Weights of a small transformer language model.
Size: 13 layers, width 256, MLP 704 SwiGLU.
Architecture: RMSNorm before each block, learned and rotary positions.
MLP neurons of a small language model. Each row is named by its layer, matrix (gate and up: input weights; down: output weights) and neuron, and shows model dimensions 80-143. Each number is 128 + 32 x the weight over its row's rms, rounded and kept within 0 to 255. A neuron's up and down rows have the sign that makes its largest values positive.
After each neuron's rows, "fires in" lists the words (lower case) most often at its 100 highest values on Wikipedia text that the model never trained on. A number after a token or word is its count.

L2.gate6 [141 128  79 131 129  86 113 122 133 123 152 186 150 143  78 156 132 161 127 100  90 105 149 179  89 143 132 151  84 126 121  66 153 142  86 161  78 143 190  85 131 125  98 168 152 134 125 118 147 153 116 114 109  96 121  93 145  90 131 174 101 118 128 207]
L2.up6 [101 116 105  59 138 109  91 105  98  94 129 107 141 210  67 180 161 124 104 110  79 120 107 149  58 161 120 158  71 112 117  91 138 196  92 117  70 140 129 100 136  92 102 180 159 136 130  84 147 178 140 133 115  86 150 125 161 111 189 182  91  88 172 129]
L2.down6 [169  96 137 106 171  92  99 154  95 132 131 111 155 209 103 120 180 111 144 107 121 183 102 134 100 108 139 139  97  98 113 100 129 155 137  79 118 113 106  87 102 114 148 153 147 132  85 120 121 156 138 182 117 133 175 145 173 107 149 170 133 141 197 105]
fires in: "in" 68, "international" 13

L3.gate689 [140 134 141 145 150 141 172 167 164 159 130 135 176 113 127 130 158 153 149 107  88 125 122 103 142 123  96 147  81 134 104 120  78 165 140  98 121 119 129 206 106 120 124  97 186 124 110 125 113 135  82  84 138 107 130  99 141 135 142 116 101 138 167 186]
L3.up689 [142 127 141 131 134 130 176 152 147 177 160 136 119 134 116 123 122 132 144  84 132 140 151 115 120 139  71 154 131 120  77 128  68 146 112 106 114 101 127 172 108 126 125  81 173  82  87 111 127 115 103  55 131 113 135  56 108 142 125 134  92 135 169 209]
L3.down689 [121  93 156 133 196 198 192 170 171 165 165 137 116 170 123 123 101 118 122  81  94 138 115 166 120 156 153 184  91 140 105 198  93 112 134 158 170 104 130 142 100 176  90 113 113 126  49 134 125 124 149  73  92  84 126 111 146 134 141 136 104 107 107 125]
fires in: "which" 45, "who" 24, "while" 13, "white" 7, "what" 4

L3.gate240 [117 118  94  75 119  50  85  80 186 124 155 115 131 148 140 185 204 138 106 178  91 117 117 141  55 144 174 157 129 133 167 136 136 151  57  96 133  91 135  96 141  90 142 189 162 162 175  96 153 174 110 123 145 101 110  49 175 180 133 199 113 111 146 147]
L3.up240 [150  98 123 117 112  96 100 127 120  70 128 137 142 152  96 135 191 174 127 141 104 137 104 160 106 154 118 125 128 169 131 153 105 132  95  92 121 111 136  85 176 106 172 158 116 136 207 146  93 131 135 225 173 101 103 114 178 149 198 147 128  85 119 144]
L3.down240 [146  86 114  96 116 114 136 115 107 113 175  85 133 185 102 114 182 156 144 107 141 118 104 144  98  51 163 202 132 121 183 108  79 142  96 105 140 141  90  61 142 125 165 145  81 105 151 129  86 170 117 115 168 107 140  92 150 141 114 190 159 142 167 159]
fires in: "in" 42, "united" 32, "northern" 9, "southern" 5, "of" 4, "new" 4

L10.gate124 [121 192 138  87 155 140 161 111  86 183 109 169 128 128  57 133 120 175 125 103 164  90 196 202 137  87 108 124  86 150 130 210 131  93 120 126  80  89 120 123  86 125 139  68 128 141 124 116 149 149 115 125  76 139  89 141  62 104  85 173 139 126 122  93]
L10.up124 [124 189 144 178 139 126 128 133 151  98 174 169 139 110 156 120 123 160 115  81  87  99 148  90  84 176  92 101 166  93 112 127 119 111  82 106 137 156 111 107 113 156 175 100 190 127 147 123 123 116  70 138 118 130 134 133 151 138 178  73  93  73 187 133]
L10.down124 [144 178 104  24 175 173 174 120  80 108   7 107  92 100 163  64 110 208 118 109 147 108 103 137 147 152 151 151 161  62  92 152 195  71 132 113  98 174 155  77 157 193  89 123 124 119 126 104 165 147 115 135 138 144 123 188 162 123  90 151 129 186 148 154]
fires in: "football" 24, "footballer" 11, "performance" 9, "baseball" 8

L3.gate542 [159 167  97 180 151  14  65 150  94 137 111 127 123 172 143 191 102 167 116 145 111 164 124 129 185 142 133 110 115 106 115  99 122 167 110 127 103  82 110 139 115 130 101 166 148  89 173 162 125 145 165 126  88  86 112  63 125 115 152 157  97 147 126 100]
L3.up542 [174 143  71 119 124 120  96  95 160 118 129  80 113 121 167  95 137  79 141  98 147 125  99 157 112 170  82 123 138 127 176 135 104 131 142 137 124  87 131 154 115  93 172 150 131 130 140 107 115 185 111 141 119 133 120 134 166 106 180 147 117 146  86 117]
L3.down542 [159 109  76 149 179 125 135 136 166 141 144 137 119  62 228 134 160 173 131 141 170 115 129 141 135 129  84 139  99 139 153  97 127 136 149 112  77 109  92  72 139 119  69 155 139 146  94 144  64  96 115 193 150 167 111 107  88  53 127 127 135 134 142 124]
fires in: "in" 44, "this" 20, "his" 15, "lewis" 4

L2.gate468 [143 137 162 107 152  79 126 124 140 122  62 165 149 154 162 155 156  98 167 136 121 133 128 173 158  77  93 164 110 119 136 131 131 179 168 121 112 154 148 162 139 106 114  94 148  93  89  93 137 144 172  61 117 170 146 153  90  92  75 163  91 119  78 139]
L2.up468 [101 133 137 114 141  98 132 149 191 117  72 133 128 154 140 131 155  87 173 122 124 139 123 168  83 108  93 166 148 143  95 137 108 175 160  97 127 143 144 153 141 127 135 106 172  99 104 108 141 156 175  68 104 170 164 145  67 105  92 161 112 130  94 143]
L2.down468 [ 98 158 127 148 175  82 121 156 151  90 100 115 114 122 116 118 131 103 163 184 131 123 179 154 159 106 101 144 128 139 115 142 143 118 172  90 112 148 122 129 143 121 131 103 179 145  81 103 144 162 139 122 107 187 122 195  91  41 134 161  62 128 145 120]
fires in: "at" 83, "attack" 6

L2.gate473 [100 156 167 159 127 115  74  52 176 145 124 147 117  84 131 165 142 151 102 132 140 184  92 172 135 101 164 155  88 135 168 183  93 141 123  53 176 171 121  98 110 102 139 122 155 148 140 138 175 113 114 158 124 130 100 150 135 184 146  99  82 115 142 115]
L2.up473 [125 147 170 159 119 122  62  56 137 139 148 123 109 113  87 165 152  99 104 125 126 168  83 158 142 143 146 170  74 162 177 179 127 136 111  79 170 154  84  94  95  98 134 101 156 148 163 159 204 105 166 156 106 138  77 162 151 149 156 108  92 121 154  96]
L2.down473 [115 143 188 183 169 159 166  87 120 132 112 113 122 119 121 112 149 106 128 126 127 201  24 129 121 147 114 139  66 154 128 156 163  80 151  64 148 118 103  56 111  97 123 134 152 164 125 149  70 113 160 135 156 146  64 142 146 141 167 117 129 121 217 111]
fires in: "be" 29, "been" 23, "being" 14, "before" 13, "behind" 4

L3.gate10 [ 97  51 118 133 140 123 147 105 135  94 140 165 126 151 120 155  98  86 108 168 162 146 153 125  98  95 108 100  73 170 130 155 204 157 119 185 113 150 116 123 111 170 100 106 147 154 149 131 133 102 136 125 170 138 111 147 154 123 130  50 195 112 106 102]
L3.up10 [187  99 107 128 166 145  94  90 141  86 116 166 173 158 115 134 137 106 123 130 172  75 158  94  96 137 114 102 165 130 101 177 111 166 169  98 157 165 111 167 100 129 125 123 156 123 114 114  95 124 101 141 130 222 141 105 181 182 142 106 167  94  87 120]
L3.down10 [ 76 119 111 159 163 113 106 151 101  99 128 115 140 132 138 131  75  83  90 142 165 132 148 153 144 155  97 155 112 111 108 169 133 147  83 118  80 121 118 107 121 148 179 123 174 100 171 125 102 105 146 134 161 142 149 129 146 133 170 157 105 117 128 108]
fires in: "same" 21, "so" 19, "california" 8, "six" 6, "soon" 5

L8.gate589 [144 115 112 111  76 174 133 119 123 150  89 155 147 112 189 120 110 120 116 119 140 108 114 177 116  69  81 149 161 138 117 171  95 132 135 131 128 122  83  94  70 176 148 108 129 131 120 119 120 112 107 131 151  94 169 115 167 113 105 150 134 127  97 137]
L8.up589 [135 137  86 134 166 172 119 110 107 140  52  34 144 117 127  65 122  99 156 137 138 174 121  98  82 152 126 103 130 147 120 159 160 123 155 171 105 152 117 103 131 198  80 113 103 133 148  82 168 114 112 148 158 173 113 146  90 133  98 102 179 107 129 130]
L8.down589 [108 171 118 110  99 173  76 175  72 139  78 164 202 110 119 158 138 132 150 168 110 134  96  83 145 166 137  99 151 106 102 158  76 132 147  66 147 135 140 123 141 165  76  82  61 157 142 133 103  92 121 149 121 114 128 144 121 101 106 157 161 146  61 119]
fires in: "this" 54, "the" 22, "each" 8, "it" 4

L5.gate164 [127  50 173 165 108  88 125  86 120 132 152  78 119 153 153 127 210 166  84  65 111 175 117  61 103 111 156 170 131 168 191 173 136 147 140 120 123 201 138 159 161 107 112 175 131 120 182 204  72 147 147 134 153 170 102 104 168 123 131  94 170 166 131 158]
L5.up164 [156  65 173 188 115 111 120 129 107 185 122 104 110 163 114 145 199 146  89 123 126 112 114 139 104 110 114 176 208 148 191 137  69 112  73 112 148 164 114 104 155  59 132 211 172  65 203 210 119 184 180 120 185 152 126 138 159 116 113 130 165 125 136 176]
L5.down164 [140 119 187  62 132 110 114 100 129 135 126 105 119 179 105 115 182 147  98 111 160 138 111 151 134  98 175 155 141  72 176  41  91 141 169 164 122 148 123  56 110 146 196 150  51 122 148 171  93 120 103 170 139 125 173  98 123  84 126 117  97 102 104 165]
fires in: "new" 69, "a" 16

L3.gate134 [166 146 152  99  85 105 195  59 114  88 189 106  86 189 159 172 133 106 118  78  86 144 107 130 110  86 184  90  83 131 113  79 144 119 131 138  99 160 156  84 148 195 184 157  77 117 165  85 146 143 141 136 143  63 167 158 105 147 131 124  87 156  55 163]
L3.up134 [128 159 191 128  91 171 126 140  88 105 132 111 114 161 147 135 159 148 158 109  62 152  98 149  90 166 213 140 136 122 134 124 144 110  75 164  93 156 175 137 109 130 176 115  76 123 170 113  97 141 111 113 185  76 109 154  73 131 143 129 117 124 104 157]
L3.down134 [150 169 122 127 104 123 178 114 132  71 150 120  95 136 170 145 125  71 140  95  76 130  69  80 171  88 128 103 162 154 130  94 165 106 135 144  79 132 145 183 140 142  73 180  79  97  96 166 187 154 143 139 116 107 151 151 135 154 129 118 113 166 123 128]
fires in: "united" 43, "october" 14, "title" 7, "literary" 4, "actress" 4

L2.gate108 [148 141  97 167 152  88 160  97 102 140 186 153 150 116 109  96 142 213 104 127 142 163 155 129 146 133 154 108  94 102 113 123 184 142 109 160 127  85  99  90  56 157 113 150 111 122 207 159 108 164  91 114 133 105 153  95 168 105 143 138 123 168 133 165]
L2.up108 [102 131  99  31 160 111 132 117 123  92 148 110 148 182 130 159 183 143  58 111 138 175 136 148 132 156 167 165 118  81 150 171 154 215  89 135 133 143 130  67 121 137 156 183 156 179 159  58 142 166 117  65 148 124  71 130 149 127 151 143 144 139 171 146]
L2.down108 [168  62 125  85 180  87 135 120 145 150 148 124 171 160 110 127 198 180 149  54 186 130 152 129  81 120  93 177 106  85 159 108 130 114  71  91  52 151  89  65  82 118  84 176 151 157 157  87 125 150 105  94 127  98 131 152 141 120 149 161 162 128 152 122]
fires in: "in" 47, "international" 18, "incumbent" 4

L2.gate13 [106  88 119 157 132 167 140 115 129 151 159 140 116 152  84 148 119  81 160 116 128  65 125 101  80 151 152 146  42 182 140  49  95 192 134 143 201 170 100 169 132  98 119 147 151 158  99 128 111  86 159 144 136 102 173 125 140 110 141 188 134 128 114 159]
L2.up13 [126  68 117 150 108 129 125 110 121 166 168 143 118 148 112  92  70 147 140 105  95  77 119  63  81 121 170 126  67 170 130  85  96 233 129 112 141 128 117 154 105 111 111  88 147 100 128 113 134  94 156  98 118  82 131 104 151 128 150 133  99 133 134 140]
L2.down13 [180 115 158 160 180 145 185 155 156 115 160 143 105  96 124  97 123 110 176 115 100 140 139 160 102 170 125 139 146 128  75 154  55 124 117 216 149 119 104 164 119 178 160 129 119 147 100 112 110  93  73  88 147 151 149 123 106 132 140 171 120  99 134 182]
fires in: "which" 52, "who" 19, "while" 8, "white" 7, "what" 4

L10.gate334 [173 100  89 180 149 159 142 140 130 185 104  83 143 123 148 140 129 108 192 143 110 156 110 114 109 140 165 115 159 106 160 109 131 115  76 145 128  64 106 138 116 111 213 152 189 111 152 120 134 138 120 140 130 148 141 116 125  82 199 169 156 181 137 117]
L10.up334 [134 117 145 135 135 109  76 200 139 108 141 104 167 184 123  98 184  99 127 145 173 179 152 124 123 114 142 161  87 130 104  89 233 171 143 127 119 122 122  56 202  93 132 116 111 102 139  94 140 151 148 130 176 138 157 108 156 108  96 136  80 109 141 114]
L10.down334 [104 122 100 120 132 154 105 148 193 181 118 136 129 127 139  99 120 115  83  56 138 141 153 173 118 153 149 133 126  37 148  88  80 120 117 143 112 169 126  95 103 161 159 108  93  99 127 141 138 101 116 162 143 186 141 154 162 154 127 163 128  30 106 102]
fires in: "of" 49, "in" 24, "de" 21

L8.gate473 [139 132 150  85  74 111 141 119 121 102  94 149 145 125 120 143 167 167 113 130 151 132  69 198 113 139 103 112  89 157 143 136 119 174 132 107 215  90 173 115 141 100 134  94 162 114 148  76 126 167 105 143 141 162 169 151 131 149 134 172 123  88 142 128]
L8.up473 [150 107 129 115 144 115 145  85 183 125 104 132 171 147 143 135 196  81 133 158 131 134  98 132  59  96 107 162 156 144 152  97 126 136  74 113  98  84 154  72 124 105 130 162 118 131 171 155 138 150 129 151 131 191 147 111  91 158 175  79 143 122 165 106]
L8.down473 [112 133 143 115 144  80 157  88 136  99 164 144 141 127  67  70 111 174  81 140 255  93  72 127 189 109 152 203 120 189 131 155 151 118 121 158 153 116 168  86 160 145 118  84  80 158 103 200 146 140 102 143 124 153 140 123  94 105 130 116 165 101 145 183]
fires in: "the" 70, "its" 14, "whose" 4, "their" 4, "they" 4

L3.gate251 [144 141 130 169 154 135 121 121 144 111 112 183  69 114 157 181 196 126 153  88 123 101 105 152 106 160 169 131  66  95 129 133 105 214 121 142 152 157 233 201 105 142 132 129 110 153 167 109 154 118 139 126 121 131 132 127  74  93 109 138 140 114 192 155]
L3.up251 [130 143 147 161 120  96 135 134 154 100  72 235 130  85 135 166 194  95 144 125 127 105  86 119  98 145 165 112  97  97 107 141 103 214 181 134 155 183 116 143 107 201 176 138 104 110 107 133 133 117 124  73 175 163 101 131 110 104 117 115  84  83 125 152]
L3.down251 [106 170 171 147 191 159 153  90 138 103 175 137 129 113 150 142 192  93  94  90 118 109  69 123 101 129 155 142 169  96 155 123 113 117 160 137 117 174 157 133 143 158 116 144  75 180 117 109 149 113 150 138 123 139 148 153 100 117 138 154 113 117 178 139]
fires in: "or" 60, "originally" 7, "original" 6, "organized" 5

L2.gate626 [107  76 181 140 121 149 140 137 155 146 147 129 103 158 132 134 134 100 140 185 149 116 116 147 123 107  89 168 152 137 144 109  91 178  63  85 165 146 142 122 130 119 147 151 250 144 116 146 111 143  98  64 119 138 175  96 124 168  83 160 149 110 157 150]
L2.up626 [111  89 182 123 130 121 156 138 126 145 148 154 114 142 136 141 138 103 126 184 151 126 104 146  97 106  59 174 143 117 124 115  87 170  93  82 172 145 135 120 154 120 133 137 219 155 115 138 100 132 106  76 135 124 162  96 135 181 102 142 176 117 147 135]
L2.down626 [106 114 181 159 103 162 224 157 155 134 114 110  71 164 145 138 121  36 117 186 158 194 169 181 120 166 146 190 160 151 141 140 124 166 132 104 178 128 121  97 143 123 115 133 145 162 117 128  92 142 103  87 132 172 150 142 105 132 120 169 130  88 168 131]
fires in: "a" 54, "after" 4

L2.gate656 [140  99 115  90  96 111 201 156 143 117 113 120  85 179 170 172  80 136 117 179  84 120 143 109 126  99 162 164 128 154 100 148 143 117  77 189 152 121 164 156 125  58 134 182 152  99 104  50 134 141  90 116 120 135 168 138 117 134 129 137 147 146 147 173]
L2.up656 [104 148 208  85 166  98 207 148 161 139  60 151  94 203 175 139 106 140  91 154  53 165 151 116 131 142 185 165 116 160 142 111 132 135 114 177 148 125 141 171 161  64 163 139 165 137 123  68 117 133  97  91 137 131 144 119 138 148 149 146 123 115 145 158]
L2.down656 [130 138 112 156 141 103 180 140 131 126 125 105 118 207 155 127 119 113  92 162 100 191 118 120 136 131 150 203 117  95 159 130 143 147 105 118 164 140 168 102 192 134 120  90 167 129 115  85 118 129 128  76 134 114 147 170 110 130 207 149 101 101 183 135]
fires in: "a" 55, "after" 6

L2.gate0 [121 148  99 172 156 151 118 110 122 121  78 108 119  96 136 160 133  90 122 123  84 160 105 125 182  81 162 114 122 206 135 114 136 174 142  90 167 115 104 134 138 170 107 145  45 126 122 148 153 169 108 157 158 167 144  60 140 115 165 100 135 151 110 105]
L2.up0 [136 142 106 140 156 108  95  61 118 123 112 111 131  80  48 158 103 120 105  66 109 135 133  97 170 163 129  99  97 141 141 148 144 149 138 151 157 133 126 171 102 123  97 150  94  98 151 116 138 127 141 162 155 115 107 103  85 129 152 145 153 157  86  89]
L2.down0 [121  77 144 139 177 142 128  95 146  94 137 125 180 109 158 103 162 118 115  63 167 130  66 125 128 129  97  92 185 134 154 150 110 180 132 180 134 142 137 137 107 148 112 144  28 138  86 142 139 126 168 132 130 130 109 111 111 107 176 106 103 117 148 148]
fires in: "or" 42, "original" 8, "originally" 6, "organized" 5, "ormea" 4

L5.gate326 [ 97 125 125 171  94 128 116 201  91 159  77 171 122 163 187 147 128 139  91 124 119 162 119 160 145  63 128 161  93 132 135 113 128 144 155 138 166 150 158  82 171  84  87  93 175 131  93  64 123 177 148 178  99  94 143 111  89 181 155 141  61 144 139 164]
L5.up326 [164 148 139 139 178 147  98 134  60 156 139 131 123 146 123 140 127  99 100 126 113 169 173  41 103 113 113 180 101 183 161 123 163 108 148 179 173  89  98 118  97 142 137 126 124 131 156 134  92 132 150 152 107  83 145  90  88 143 145 158 131 105 102 148]
L5.down326 [111 163 156 156 119 206 107 167 135 108 105  62 163 143 158 102 114 119 124 118 119 172 178 147 122 155 217 124 148 124 159 119 141 197 110 143 156 123  77  79 111 112 165 119 127 101  76 124 200 193 127 183 150 156 113  82 173 177 130 140 144  76 122 124]
fires in: "1990" 13, "democratic" 10, "1998" 8, "century" 8, "1991" 6, "release" 5

L10.gate170 [ 92 163 154  92 170 100 103 188 139 125  79 118 165 139 133 149 101  62 179 111  97 121 174 149  95  62 129 166 143  91 101 139 133 123  89 137 133 111  94  92 163 171 133 154  93 135 112 157 124 140 148 153  95 157 154 153  59  83  89 202 113 154 164 138]
L10.up170 [ 64 111 168  98 119 125 171 153  99 174 156 178 132 146 103 148  80  71 132 122 149 110 130 158 141 131 113 109 103 178 176 152 140 137 117 100 131 127 148 174  61 124 169 100 177 116 120  76 162 117 153 133 128 127  98 145 162 143 111 146 140 185  97 107]
L10.down170 [122  95  80 137 105 127  84 161  68 118 136 147 118 128  97 169 150 174 159 102 114 171 171 202 145 112 116 147 103 168  82 157  92  92 210 103 133 126 181 103 118 152 109 114 135 162 162 147 119  89  61 100  92 117 155 133 133  99 107 146 106 173  93  80]
fires in: "at" 21, "in" 13, "on" 9, "hit" 5, "through" 4

L2.gate164 [174 140 160  96  72 156 121 186 136 127 164 107 166  93 165  42 152  82 127 131 142 181 125  71 169 134 167 111 138 105 147 164 140 159 113  76  89  97  91 124 120 136  92 116 103 178 131 119 132 148 121 126 128 111 131  92 135 108  61 109 178 115 124 152]
L2.up164 [154 137 123 116 105 124 140 144 156 180 180  86 108 126 157  56 219 111 145 162 173 160 147  92 125 158 119 133 121  95 162  99 111 148  84 106 114 140  92 159 149 115 154 123 122 172  94 133 115 142 142 186 119 116 124 121 103 136  93 115 157  77 140 144]
L2.down164 [ 79 167 115 102 127 181 168  91 127 126 150  88 126 108  83 128 116  93  78 102 111 184 108  89 128 160 106 189  75 105 141 132 175 146 114 145 112 122 123 185 123  82 142 147 103 133 136  94 118 108 100 173  99  69 136  62  98 132 107 118 201  92 113 213]
fires in: "2021" 19, "2022" 16, "2024" 15, "2025" 13, "2026" 11, "2023" 10

L2.gate291 [102 113 129 123 112  97 112 138 110 119 104  92 141  85 133 126 190 124 118 118 151 107 198  86  83 139 183 142  92 170 105  90 122 115 159 108 149 136  96 111 123  91  92 119 158 101  96 131  94 152  91 153 129  96 181 160 123  82 109  91 161 117 100 144]
L2.up291 [ 91 123 114 139 111  63 113 101  82 173 139  80 127 128 115 117 186 126 109 112 166 122 211  96 135 140 160 164  61 156 116 115 121 138 112 106 124 116  45 120 156 114  87 130 190 114  88 120 103 173  71 105  80  96 189 145 139 154 128 110 209 130  90  95]
L2.down291 [158  61 112  54 141 168 153 174 117 108 142 131 105 116  82 123 112  97 130  85 103 135  91 150  94 150 128 149 101 101 163 170 151 136 121 149  95 172 117 145 172 125 140 123 126 118 212 122 134 120 170 108 165 119 122 158 185  80 190 160  65 113 168 113]
fires in: "2020" 24, "2021" 11, "2022" 10, "2024" 10, "2019" 9, "2026" 8

L8.gate234 [100 142 120 123 147 119 145  88 171 116 134 159 170  86 118 105 113 179 137 137 118 130 147 158 132  99 141 175 113  87 107  69 166  96 121  95  92 171  57 160  94 144 101 124 106 158 111 156  92 128 167  49 117 176 100  70  80 146 146 101 129  83 114 123]
L8.up234 [143 121 102  85 102  88 122 103 189 131 174 117 115 137  81 140 188 121 126 177  92 158 152 151 139 141 100 130 136 157 135 156 136 140 126 197 112 108 121 131 125 121 117 153 140 140 138 112 194 214 193  93 171 161 154 155  89  59 100 151  98 117 132 147]
L8.down234 [107 130 138 133  98 144  71 139 113 152 159 200 127 124 192 139 160 110 106 119 113 150 133 149  90 130  83  94 122 147 153  78 167 125 127 121  38 122 169 104 121  93 192 114 113 139  94 154 183 153 179 108  86 183  61 120 206 148 180  42 143 133 152  77]
fires in: "international" 22, "national" 18, "government" 9, "professional" 8, "environmental" 5, "environment" 4

L3.gate101 [116 175 155 124 148 163 102 109 189 111 135 141 126 105 116 146 106  97  51 101  89 136 107 142 145 162 116 143  95 125 130 174 149 106 156 117 171 154 143 152 105  74 159 130 104 144 138 135 112 152 108 182  82 178 132 117 110 135 181 142  94  88 105 157]
L3.up101 [149 155 152 173 133 145 120  85 152 139 150 153 131 112 151 158 177 115  76 165 132 160 138 158 113 154 112 129  82 148  92 120 169 143 163 110 184 114 106 106 123 105 157 184 122 193 168 108 169 138 120 148 114 157  54 102 158  97 164 169 118 129 134 111]
L3.down101 [104 107 131 167 179 203 128 108 152 117 156  96 160 119 156 131 148  91 143 111 144 178  22 139 184 149 148 168 145 119 124 114 109 135 128 113 174 131 118 107 108 135  93 159 117 182  77 130  88 116 147 151 132 160  80 105 140  98 145 107  82  67 157 132]
fires in: "been" 43, "be" 12, "before" 6, "ormea" 4, "original" 4

L8.gate595 [ 63 211 105 103 145 135 146  63 127 121 121 119 121 111 160 119  88 166 224 115 196  93 109 185 144 126  89 105 121 137 123 130 133  64  90 181 131  54 102 108  53  99 167 131 104 164  84 161 142 137 139 133 101  85  86 150 113 139 101 150 168  98 147 126]
L8.up595 [117 129  90  83 134 142  87 131 149 170 140  73 160 114  96  87  79 130 170 139 181  63  74  96 159 108 125 180 128 151 105  99 171 146 117 145 137 103 159 125 124 145 152 172 146  89 177 127  59  99 129 177 146 168  32 148 160 135 202 132 174  86 104 111]
L8.down595 [124 159 124 129 149 105 114 155  88 108 133 140 129 163 184 112 120 145 195  88  92 113 183 149 148 141 120 103  91 170 109 123  92  63 143 108 125 110  93  90 167 141  79  95 147 115 103 134  86 152  88  83  61 176 174 161 147  81  94 156 131  91 121 131]
fires in: "football" 24, "footballer" 11, "basketball" 10, "based" 7, "bass" 5, "baseball" 4

L10.gate184 [172 192 113 135 107  98 107 136 132  76 125 116 162 102 153 133 142 146  45 160 131 134 106 166 129 122 113 158 107 143  89  95  95 138 117 164 114 110 135 122 176 192 149  94 181 134 207 136 122  75 136 150 123 154 141 218 124 131 125 133 119  99 137 147]
L10.up184 [142 133 162 130 118 133  94 123  93 127  67 142 115 129 106 114 166 122  96 170 181 112  88 146 109 163 113 151 131 114 161 158 108 150 149 114 170 171 180 116 155 145  75 118  88 121 113 147 114 100 127 129 111 146 148 115 151 125 184  60 168 142 192  66]
L10.down184 [ 87 148 158  99 150 155 203  61 106 118 158 192  86 114 113  77 114 122 129 113 202 116  47 100 128 104 132 147 103 128  81 138 128 125 123  95 124  89 109 102  80  86 144 111  42 140 192  95 123 120 191 112  99 140 179 137  87  96 141 136 130 115 148 136]
fires in: "the" 62, "was" 11, "subsequently" 4, "there" 4

L8.gate47 [135  72 123  84 134  77  96 104 175  83 153 109 114  87 117  89 201 118 143 135 129  98  84 177 112 132  96 143 118 140 205 126 128 107  73 159  55 136 127  91 106 134 118  87 103  45 178 115  29  83 107 163 140 173 142 136 160 131 110  78 139 134 131 184]
L8.up47 [172 105 154 145 136 127 141  94 154 148 121  95  50  71 143 165 127  97 157 146 150 125  93 172  62 121 144 151 154 170 197 166 105 128 110 186 106 126 142 127 172 186 113 182 147 124 159 159 108 176 136 134 158 104 130 115 158  58 115 115 135 119 159 157]
L8.down47 [152 144 121 122 129  96 150  76  78 150 110 106 102 154 119 162 161 121 135 129 161  95  41 115  81 107 123 115 190 106  64 171 101  97 116 128 121 102  76 134 112 189 149 108 100  82 141 157 112 139 155 133  94 170 152 133 124  74 122  99 130 151  70 141]
fires in: "the" 84, "there" 6, "they" 5

L3.gate166 [142 141 134 135 114 149 129 169  86 203 124 146  99 149  97 133 112 139 150 145  69 126 168 119 120  93 181 173 117 176 149 117 204 127 130 205 134 149 120 148 135 122  86 154 114 180  71  95 114 111 140 113  83 142 136 116 103 195 106  86 112 116 149 196]
L3.up166 [215 129 150  97 149 172 146 183 112 113 157 123 129 131 144 106 118 165 135 113  97 162 150 108 151 108 172 150 108 138 166 113 132 143 144 223 119 147 123 143 143  63 102 127 128 148  64  87 146 114 134 138  79 170 125  99  96 207  88 125 114 156 107 174]
L3.down166 [146 225 120 130 105 178 123 112  88  84 138 144 125 156  51 115 153 156 102 146 144 177 130 107 118 139 169 186  86 114 131 134 144 153 137 123 133 115 102 114 125 100 122 169 146 139 174  83 173 109  78 124  82 128 120 118 131 169  92  99 136  83 138 121]
fires in: "1998" 10, "1996" 10, "1997" 9, "1999" 9, "1990" 9, "1991" 8

L2.gate117 [ 69  88 114 118  87 120 136 167 159 122 158 139 114 121 135 120 160  83 132 108 170 122 140 186 135  82 138 170  75 128 151 191 130 113 134 163 171 113 131 114  73  89 162  93 138  88 154 156 108 157 118 166 116  67 108 111 104 112 112 120 159 162 154 120]
L2.up117 [138  51 123  88 172 103 135 153 153 175  98 125 177 144 141 157 157  68  92 195 113 102 134 157 110  88 149 126 152 170 149 112 176 154  99 105  53  75 148 173 189 166  93 139 178 138 148 138 151 128 142 137 125 108 128 165  69 123 116 140 150 146 124 151]
L2.down117 [173 137  97 134  90 127 152 153  98 129 136 105 106  97 142 104 142 152 152 147 110  92 198 108 132 108 103 107 196 154 122 158 120  94 133 136 142  53 198 171 128 150 153 148 141 105 125 138 112 109  82 149 116  87 103 144 114  95 169 153  43 149 122 123]
fires in: "it" 48, "its" 43, "itself" 6

L8.gate650 [ 89 134 103 170 137  90  95 153 134 113 108 151 150  58 110 133  99 161 127 120 160 149 117 103 146 170 102 182 167 181  67 112 164 160  90 145 130 104  80 146 189 138 135 103 187 173 116 118 136 173  80  83 120 118 190  73 130 156 163 132  85 134  99  71]
L8.up650 [123 152 100 164 142  47  57 119 136  90 136  89 167 103  86 153 103 102  92  87 125 151 109 153 155 125  84 167 174 166 144 153 155 150  93 146  96 104  68 151 148 110 150 105  96 130 167  98 143 149  64 105 127  98 138 142 108 160 149 170 143  43  94 186]
L8.down650 [ 65 156 124 128 104  92 107 104 187  71 146 155 119 124 113 119 112  86 161  90 189 144 162  87  76 170 116 130 139  90 148 160 120 151 183 158 135 175 115  98 170 130 189 112 129 135 151 197 149  98  91 117  69 159 141 187 112 115 133 104 135 139 171 112]
fires in: "with" 55, "without" 9, "originally" 8, "original" 7, "origin" 4

L5.gate308 [160 101 134  59 130 131 145 186 104 162 150 109 153 178  96  96  84  82 158 132 152 118  96 155  78  96 124 118 145 125 136 167  87 188  78 113 126 116 114 164  72 179 120 140 122 133 137 118  71 138 162 128 157 133 150  95  86 127 165 136  75 124 132 128]
L5.up308 [162  96  93  76 153 185  98 121 116 135 106 131  59  99 188 113  87  97 153  80 147 100 126  80 142  95 161 138 166 112 138 179 132 129 116 139 161 103  88 114 100 127 143 125  85 167 115 144 105 144 141  90 119 145 140 168 105 122 153 118 111 124 105 161]
L5.down308 [189 162 139 129  94 119 170 170 107 138 137 140  87 135 101 217 129 150 130 155 192 154  32 116 108 128 119 152 159 170 145 143  90 164 143 104 171  91 142 143 121 163 117 142  91 151 116  97 134 139 155 125  77 106 101 118  76 109 150 135 153 120 113 128]
fires in: "she" 35, "this" 25, "the" 15, "each" 7, "it" 6